config.toml
n_layer = 9
d_model = 576
n_head = 9
n_kv_head = 9
head_dim = 64
d_mlp = 2304
vocab_size = 17371
activation = "silu"
norm = "layernorm"
norm_place = "pre"
norm_eps = 1e-05
positions = "learned"
qk_norm = false
attn_scale = 0.125
bias = "all"
tie_embeddings = true
parallel_block = false
init = "normal"
init_std_qkv = 0.0214
init_std_o = 0.0266
init_std_up = 0.0306
init_std_down = 0.0306
optimizer = "muon_variant"
lr = 0.00634
beta1 = 0.95
weight_decay = 0.0
lr_head = 0.00644
grad_clip = 2.0
warmup_steps = 200
schedule = "wsd"
decay_fraction = 1.0
decay_shape = "linear"
final_lr_fraction = 0.0
batch_tokens = 65536
seq_len = 1024
doc_mask = true
train_tokens = 636300000
steps = 9710
dataset = "wikipedia_en"
MLP neurons of a small language model. Each row is named by its layer, matrix (up: input weights) and neuron, and shows model dimensions 240-303. Each number is 128 + 24 x the weight over its row's rms, rounded and kept within 0 to 255.
After each neuron's rows, "fires after" lists the tokens most often just before its 100 highest values on Wikipedia text that the model never trained on. A number after a token or word is its count.

L6.up1060 [127 133 102 161  96 131 129 150 114 162  94 116 115 140 148 153 168 133 141 158 133 129 164 111 127 144 135 151 117 137 142 166 134 102 118 123 153 136 115 142  96 108 112  97  88 114  98 140 117 128 112 107 125  86  67 155 115 127 120 114  98 137  98 131]
fires after: "," 24, "." 22, " and" 7, " but" 4, ".\n\n" 4

L6.up125 [135 108 184 166 137 151 119 102 166 102 165 169  77  99 113 158 126  84 148 168 107 108 127 112  90 136 142 131 109 105  95 133 106 139 151  95 104 160 114 132  97 141 115 173 147 147 114  99 105 119 128  99 114  98  76 130 103 162 162 138 114 149 128 145]
fires after: "," 30, " |" 27, "." 21, " of" 4

L5.up1351 [ 94 109 147 151 100 103 148 127 158  86 165  78  98 157 123 132  92 142 144 109 175 122 150 129 144 135 146  83 128 109 156 143 129 121 107 124 171 146 126 109 104 149  99 121 156 109 182 125 135 165 138 123 125  95 122 121 128 137 170 111 116 167 133  65]
fires after: "1" 61, " " 9, "3" 5

L6.up1119 [139 185 148 144 141 112 144  91 127 151 102 138 110  84 123 120 117 112 100 115 105 116 135 129 130 129 165 139 134 150 117 118 121  85 134 114 104 165 122 178 126  92 147 155 150 165 136 140 117 121 109  90 173 138  78 102 112 162 142  98 187 142 144 138]
fires after: "0" 49, "K" 4

L5.up1955 [131 122  57 125  82 125 147 122 100 135 153 150 134 130 144 144 136 128 119 146 123 153 113  79  74 172 116 119 118 115 118 152 158  99 107 170 145 155 151 147 115 151 101 123 152 162 118 169 140 189 118 115 125 134 170 158 101 122 132 144 138 117 142 128]
fires after: " " 43, "1" 28, "2" 23

L5.up426 [ 94 128 139 128 125 109  99 111  78 116  97 143  88 142  84 137 100 142 145 120 131 141 142 123 101 117 130 130  85 102 133 145 142 159 146 130 131 132 113 127 144 114 125  96 136 122 150 142 142 102 130 106 127  96 147  85 142 158 126 119 115 138  98 124]
fires after: " |" 58, " –" 9, " -" 5, ";" 4

L6.up1706 [112 100 168 105 123 151 121 121 169 142 139 124 140 129 101 132  96 138 122 145 111 110 148 101 112  64 103 128 122 145 151  72 159 135 162 118 193 148 155 154 134 128 137 119 148 117 155 111 131 121 120 136 126 139 121 125 156 129 149 151 122 162 139 183]
fires after: " |" 31, ";" 14, ".\n\n" 5

L5.up2033 [137  95 112 104 153 195 167 153  92 121 141 131 159 138 113  99 150 169 157 132 143 139 154 110 109 103 119 136 116 125 145 104 115  96 121 119 136 161 108 123 100 119  87  81 141 142 146 141 150 105 113 147 139 108 128  59  95 126 155 139 124 150 151 173]
fires after: " |" 65, "0" 7, ";" 6, " /" 4

L5.up1486 [173 157  99 178 133 119 122 134 134 169 131 134 123  59 156 129 109  91 107 110  96  93 140 134 150 130 137 101 129 151  99 116 110 149 130 111 118 125 144 138 128 169 122 130 137 161 119 128 120 133  83 131 139 136 102  92  64 136  89 146 130 123 121 123]
fires after: "0" 67, " " 16

L5.up198 [150  97 106 117 107 142 127 137  76 128 178 125 114 133 117 133  98 118 133 118 176 109 123 119  95 172 122  94 121 145 165  85 104  75 149 136 128 142 142 125 107 112 127  88 122 104 101 127 145 146 120 139 142 140 150 121 113 122 100 100 126 128 117 144]
fires after: "2" 21, "1" 17, "7" 9, "0" 8, "6" 7, "3" 6

L5.up706 [157  94 138 135 177  81 142 126 132 132 137 166  83 173 154 105 119  97 104  99 126 112 101 119 132 132 144 147 129 120  71 147 152 128 128 129 135 130 132 123 151 128 166 113 107 151 159 117 125 154 172 116 149 192 135 125 149 160 150 176  80 143 136  96]
fires after: " " 35, "2" 19, "1" 13, "3" 4, ":" 4

L6.up1235 [ 93 114 142 146  87 113 159 100 121 123 138 163 129 138 103 211 142 100 146 114  95 135  90 138  89 141  95 154 108 129 122 143 106 134 129  85 104 144 100 135 137  73  90 105 136 138 114  99 133 101  96 124 164 107 149 157 152 109 111 122 128 123 146 132]
fires after: " |" 20, "0" 15, "|" 11, " " 8, "," 5, "6" 4

L5.up483 [120  48 115  78 128 119 117 160 127 126 119 111 161 148 110 111 165 149 157 114 119 133 168 130 106 102 134 124  96 168 127 123 170  93 157 101 138 118 118  98 136 136 129 106  95 122 144 123 131 133 105 167  98 126 118 119  96 160 141  97  81 114 108 170]
fires after: " |" 53, "4" 4

L5.up1657 [129 129  87 181  94 160  86 157 128 150 125 171 117 163  88 131 117 140  87 124 116 117 106 126 158 115 120 111 106 163 190  93 135 113 164 200 113 129 100 158 101 102 161  92 118 103  84 125 109 163 138 114 135 142  99 122 177 111 117 124 164 108 147 141]
fires after: " |" 23, "|" 20, " •" 13, "2" 7, ";" 6, "1" 5

L6.up517 [171 148  97 135 116 110 144 128  89 167 109 124 111 173 201 143 116 168 116 118 129 125 122 128  88 141 118 115 118 117 130 181 101 130 142 154 106 165 108 161 178 165 153 140 154 135 130 126 123 161 110 123  78 133 164 112  66 112  96 107 109 114 122 144]
fires after: "2" 38, "1" 35, " " 18

L6.up143 [137 149 114 176 139 134 160 110 129 149 124 114 143 129 134 117 118 143 148  91 132 146 149 150 136 168 113 142 115 135 136 117 134  97 152 152 135 145 113 126  93 115 108  92  90 120 159 134 144 180 104 147 107 111 163 118 108 136 136 106 112 190 120 131]
fires after: " " 85, " (" 7

L5.up591 [134 144 125 141 140  78 146 136 153  94 128 151  96 122 159 129 148 142 144 109 146 150 175 138 119 130 111 144  60 131  83 134 120  53 154 114 134 112 133 137 139 135 157 121 171 141 150 131 108 155 134 108 143 152 105 113 101 123  89  93 151 150 167 117]
fires after: " " 40, "1" 18, "0" 12, "6" 7

L6.up1125 [ 68 115 121 130 115 127  40 166 149 139 119 114 152 139 165 115 115 125 172  96 139 131 115 107 100  81 108 119 113  97 181 105 113 133 118 145 119 100  98 128 163 133 131 122 112 152  86 138 146 136 115 107 108 128 115 120 114 103 143 136 141 130 166 138]
fires after: " the" 20, "The" 10, " The" 9, " a" 7, ":" 5

L6.up949 [161  83 188 114 151 144 160 118 164 114 151 118 123 114 111 103 150 101 166 130  85 163 133 113  77 131 130  98 101 131 121  92 162 111 151 130 122 143 137 115  90 140  81 170 120 114 118 138 119 122 133 116 120 135 149 138 118 161 132 135 127 154 128 129]
fires after: "9" 22, "0" 21, "–" 9, "|" 8, " |" 6

L5.up520 [109 124 129 196 107 127 129 153 157 142  96 178 145 137 139 115 141 129 157 118 138 129 124 119 123 164 122 108 101 119 142 156 100 169 138 139  92 175 116 147 135 129 138 100 139 118 113 115 130 134 116 113 156 110 161 152 122  60 120 104 164  95 122 134]
fires after: "2" 57, " " 26, "1" 11

L6.up38 [131 111 132 116 126  94 127 129  96 115 162 148  64 139  87 160 103 101 148  93 171 142 140 159 106 158 111 119 111  90 128 136  75 114 135 136 127 129 130 131 121  81 158  77 139 137 145 120  99 137 131  74 109 105 116 135 118 150 110  83 150 169 143  82]
fires after: " " 64, "1" 6, "(" 4, "2" 4

L5.up1609 [127 125 116 154 108 148 177 141 113 123 121  92 122  80 141 109 133 125 119 100 142 124 124 134 146 103 174 125 134 155 149 136 117 105 137 127 164 104 140 129 122 137  95 149  73 162 108 126 107 112  93 118 138 125 141 177 115 120 148 119 114 196 137 117]
fires after: "," 43, "." 10, " However" 7, " " 5

L6.up2209 [172 161  72 136 127 107  80 136 146 176 182 158 113 130  72 134 134  85  98 101 139  83 144  80 114 129 130 122 126 121 113 101 145 117 140 158 103 111 100 140 154 173 124 126 118 104 136 107  96  85 110 121 133 143  98 100 148 145  98 145 127 118  80 149]
fires after: "2" 34, "|" 12, " |" 10, "1" 8, "0" 7, "5" 6

L6.up504 [125 118 150 111 118 192 123 154 174 141 122 127 116  97 135 100 131 117 138 131 103 119 152 136 124  93 164 118 122 154 158 105 106  95 164 125 129 117 115 141 112 122 131 156 106 136 127 138 101 127 155 106  79  96 126 148 136 143 142 129 131 159 106  65]
fires after: " |" 43, "-" 8, "," 6, " •" 6, " " 5, " as" 4

L6.up1319 [152 127 139 140 128 101 148 137 120 119 141 111 148 151 145 146 117 146 118  87 118  91 144 138 132 151 157 117 142 119 112 119  81 180 104 108 125 123  89 155 163  95 143  55 103 125 193 117 109  82 117 138 161 134 133 132 126 110 137 145 157 120 175 153]
fires after: " |" 41, ";" 10, "1" 9, "3" 5, "0" 4, " –" 4

L5.up409 [101 137  93  92 104 144 132  92 155 116 153 142 125 160 129 113 119  95 118  79 138  84 145  97  91 107  76 131 118 113 136 107 119 160 141  76 148 119 134 172 150 132 114 109 148 118 111 127 136 136 141 151  98 109 151 136 128  96 166 108 127 141 131 164]
fires after: " the" 41, " |" 18, " and" 5

L6.up581 [159 144 116 121 173 110 144 126 115 176 121 157  95  98 123 132 107  88 143 125  98  87 139  94  89 154 135 141  93 112 137 130  90  97 139 119 124 145  96  76 108 119 123 116 128 152  94 125 167 131 109 131  93 142 146 137 113  95 152 150  85 194 140 118]
fires after: "9" 23, "0" 21, "7" 5, "2" 4, "8" 4, ".\n\n" 4

L6.up1586 [153 138 130 156  84 131 132 124 123 128 111 142  91 109 100  67  91  95 158 120 101  98 170 132 133 105 135 132  99 132 159  95 109  77 141 164  94 140 138 140 128  92  99 100 129 141 117 138 113  99 103 134 109 116 118 148 184  77 134 114 157 129 184 137]
fires after: "0" 28, "9" 26, "1" 19, " " 9, " version" 6

L6.up60 [160  95 130  87 151 148 122 127  84 101 156 104 158 116 138  57 107  98 114 134 116 127  97 102 123 121 118 139  66 132 127 155  90 127 115 116 136 154 114 116 111 101  86 105 110 178 104 148 153 131  95 147 117 144 118 111  65 144 152 123 143 194 114 123]
fires after: " |" 53, "2" 7, "1" 7, " –" 7, "0" 4

L6.up1520 [111 124  96 147 133 115 139 143 157 122 113 153 103 174 175 163 102 130 178 138 144 145 174  98 140  97 118 121 113  99 156 177 147  63 170 150 186 110  91 106 154  94 130 105  99  92  81 128  83 164 164 125 106 159 130 145 185 137 121 153 147 150 121 126]
fires after: " " 59, "2" 13, "1" 8, "3" 6, " a" 4

L6.up1842 [124 106 122 133 184 119 103 122 121 150 111 141  97 130 109 144 104 134 144 149  90  94 123 146 106 142 111  98 100 123 126 101 134 152 127 121 154 133 146 123 163 139 110  98 174 133 151 136  78 122 106  95 132 113 174 139 126 137 134 145 159 147 118 107]
fires after: " |" 34, " " 13, " /" 6, " –" 5, " \\" 5

L5.up896 [151 111 157 120 108 136 136 153 124 135 168 163 147 156 136 127 121 116 140 135 105 146 184 130 114 167 146  80 145  91 109 105  85 122 142 103 123 158  95 151 109 123 129 136 130 180 161 143 135 112 134 124 139 113 121  21  98 157 172 132 142 118 127 125]
fires after: "0" 41, "5" 15, "," 4, "1" 4, "2" 4

L5.up964 [141 134 127 138 125 116 108 115 141 138 153 155 116 118 104 132  95 114 122 148 133 161 137 122  82 116 133 135 122  84 164  86 137 112 136 158  93 131 152  99 173 134 138  91 105  84 131 142  96  84 113  99 100 151 158 136  82 186 177 164 135 166 134 134]
fires after: "0" 29, "|" 18, "2" 11, " —" 9, "1" 6

L6.up1354 [158 153 123 135  94  75 118 117 103 115 124 137 142  90 134 109 142 114 120 141 123 110 162 134 154 103 133 160 162 150 126 117 170 146 113 122 120 152  99 137  89 124 117 159 116 178  88 128 116 121 134 137 178  99 126 117 151 131 107 116  96 141  97 168]
fires after: " |" 35, " " 23, "0" 21, "|" 13

L5.up740 [152 105 108 143 127 140 136 172 186 133 141 128 100 138 118 132 126 123 102 170 158 103 149 129 109 130 156 137 138  94 102 129 152  65 127 143 147 110 165  69 129 126 120 121 139 125 168 114 164 171 113  90 116 134 148 111 120 150 138 154 120 159 124 122]
fires after: " " 41, "2" 32, "1" 9, " on" 5

L6.up2009 [151 110 182 107  98 102 137 140 109 107 126 125  95 125 123 104 114 141 133 145 119 142 171  81 141 104  98 114 127 140 157 107 130 141 179 138 143 132 144 114 104 121 117 114 113 155 109 117 130 161 145 150 149 133 119 150 123 143 114 139 122 147 109 111]
fires after: " " 39, " |" 25, "|" 21

L5.up1031 [116 155 183 120 126 141 149  84 154 118 134 179 145 106 116 163 110  92 132 176 128 103 156 142  82 143 124 155 124 157 121 184 102 160 120  79 145 175  92 131 121 114 150 119  92 135  90 146 152 154 170 118 165  91  97 121 167 135 121 130 146 116 144 139]
fires after: " |" 51, "," 7, "|" 5, " version" 4

L5.up194 [108 104 126 124 119 139 125 172 109 143 132 125 126 132 135  93 138 101 155 148 141 127 156 120 140 128 153 134 132 158 151 104 130 102 132 138 145 112  81 169 150 133 137 111 137 145 148 145 166 172 165  90 129 129 123 135 146  94 137 129 125 115  80 103]
fires after: " the" 48, " a" 8, " to" 4, " an" 4, " with" 4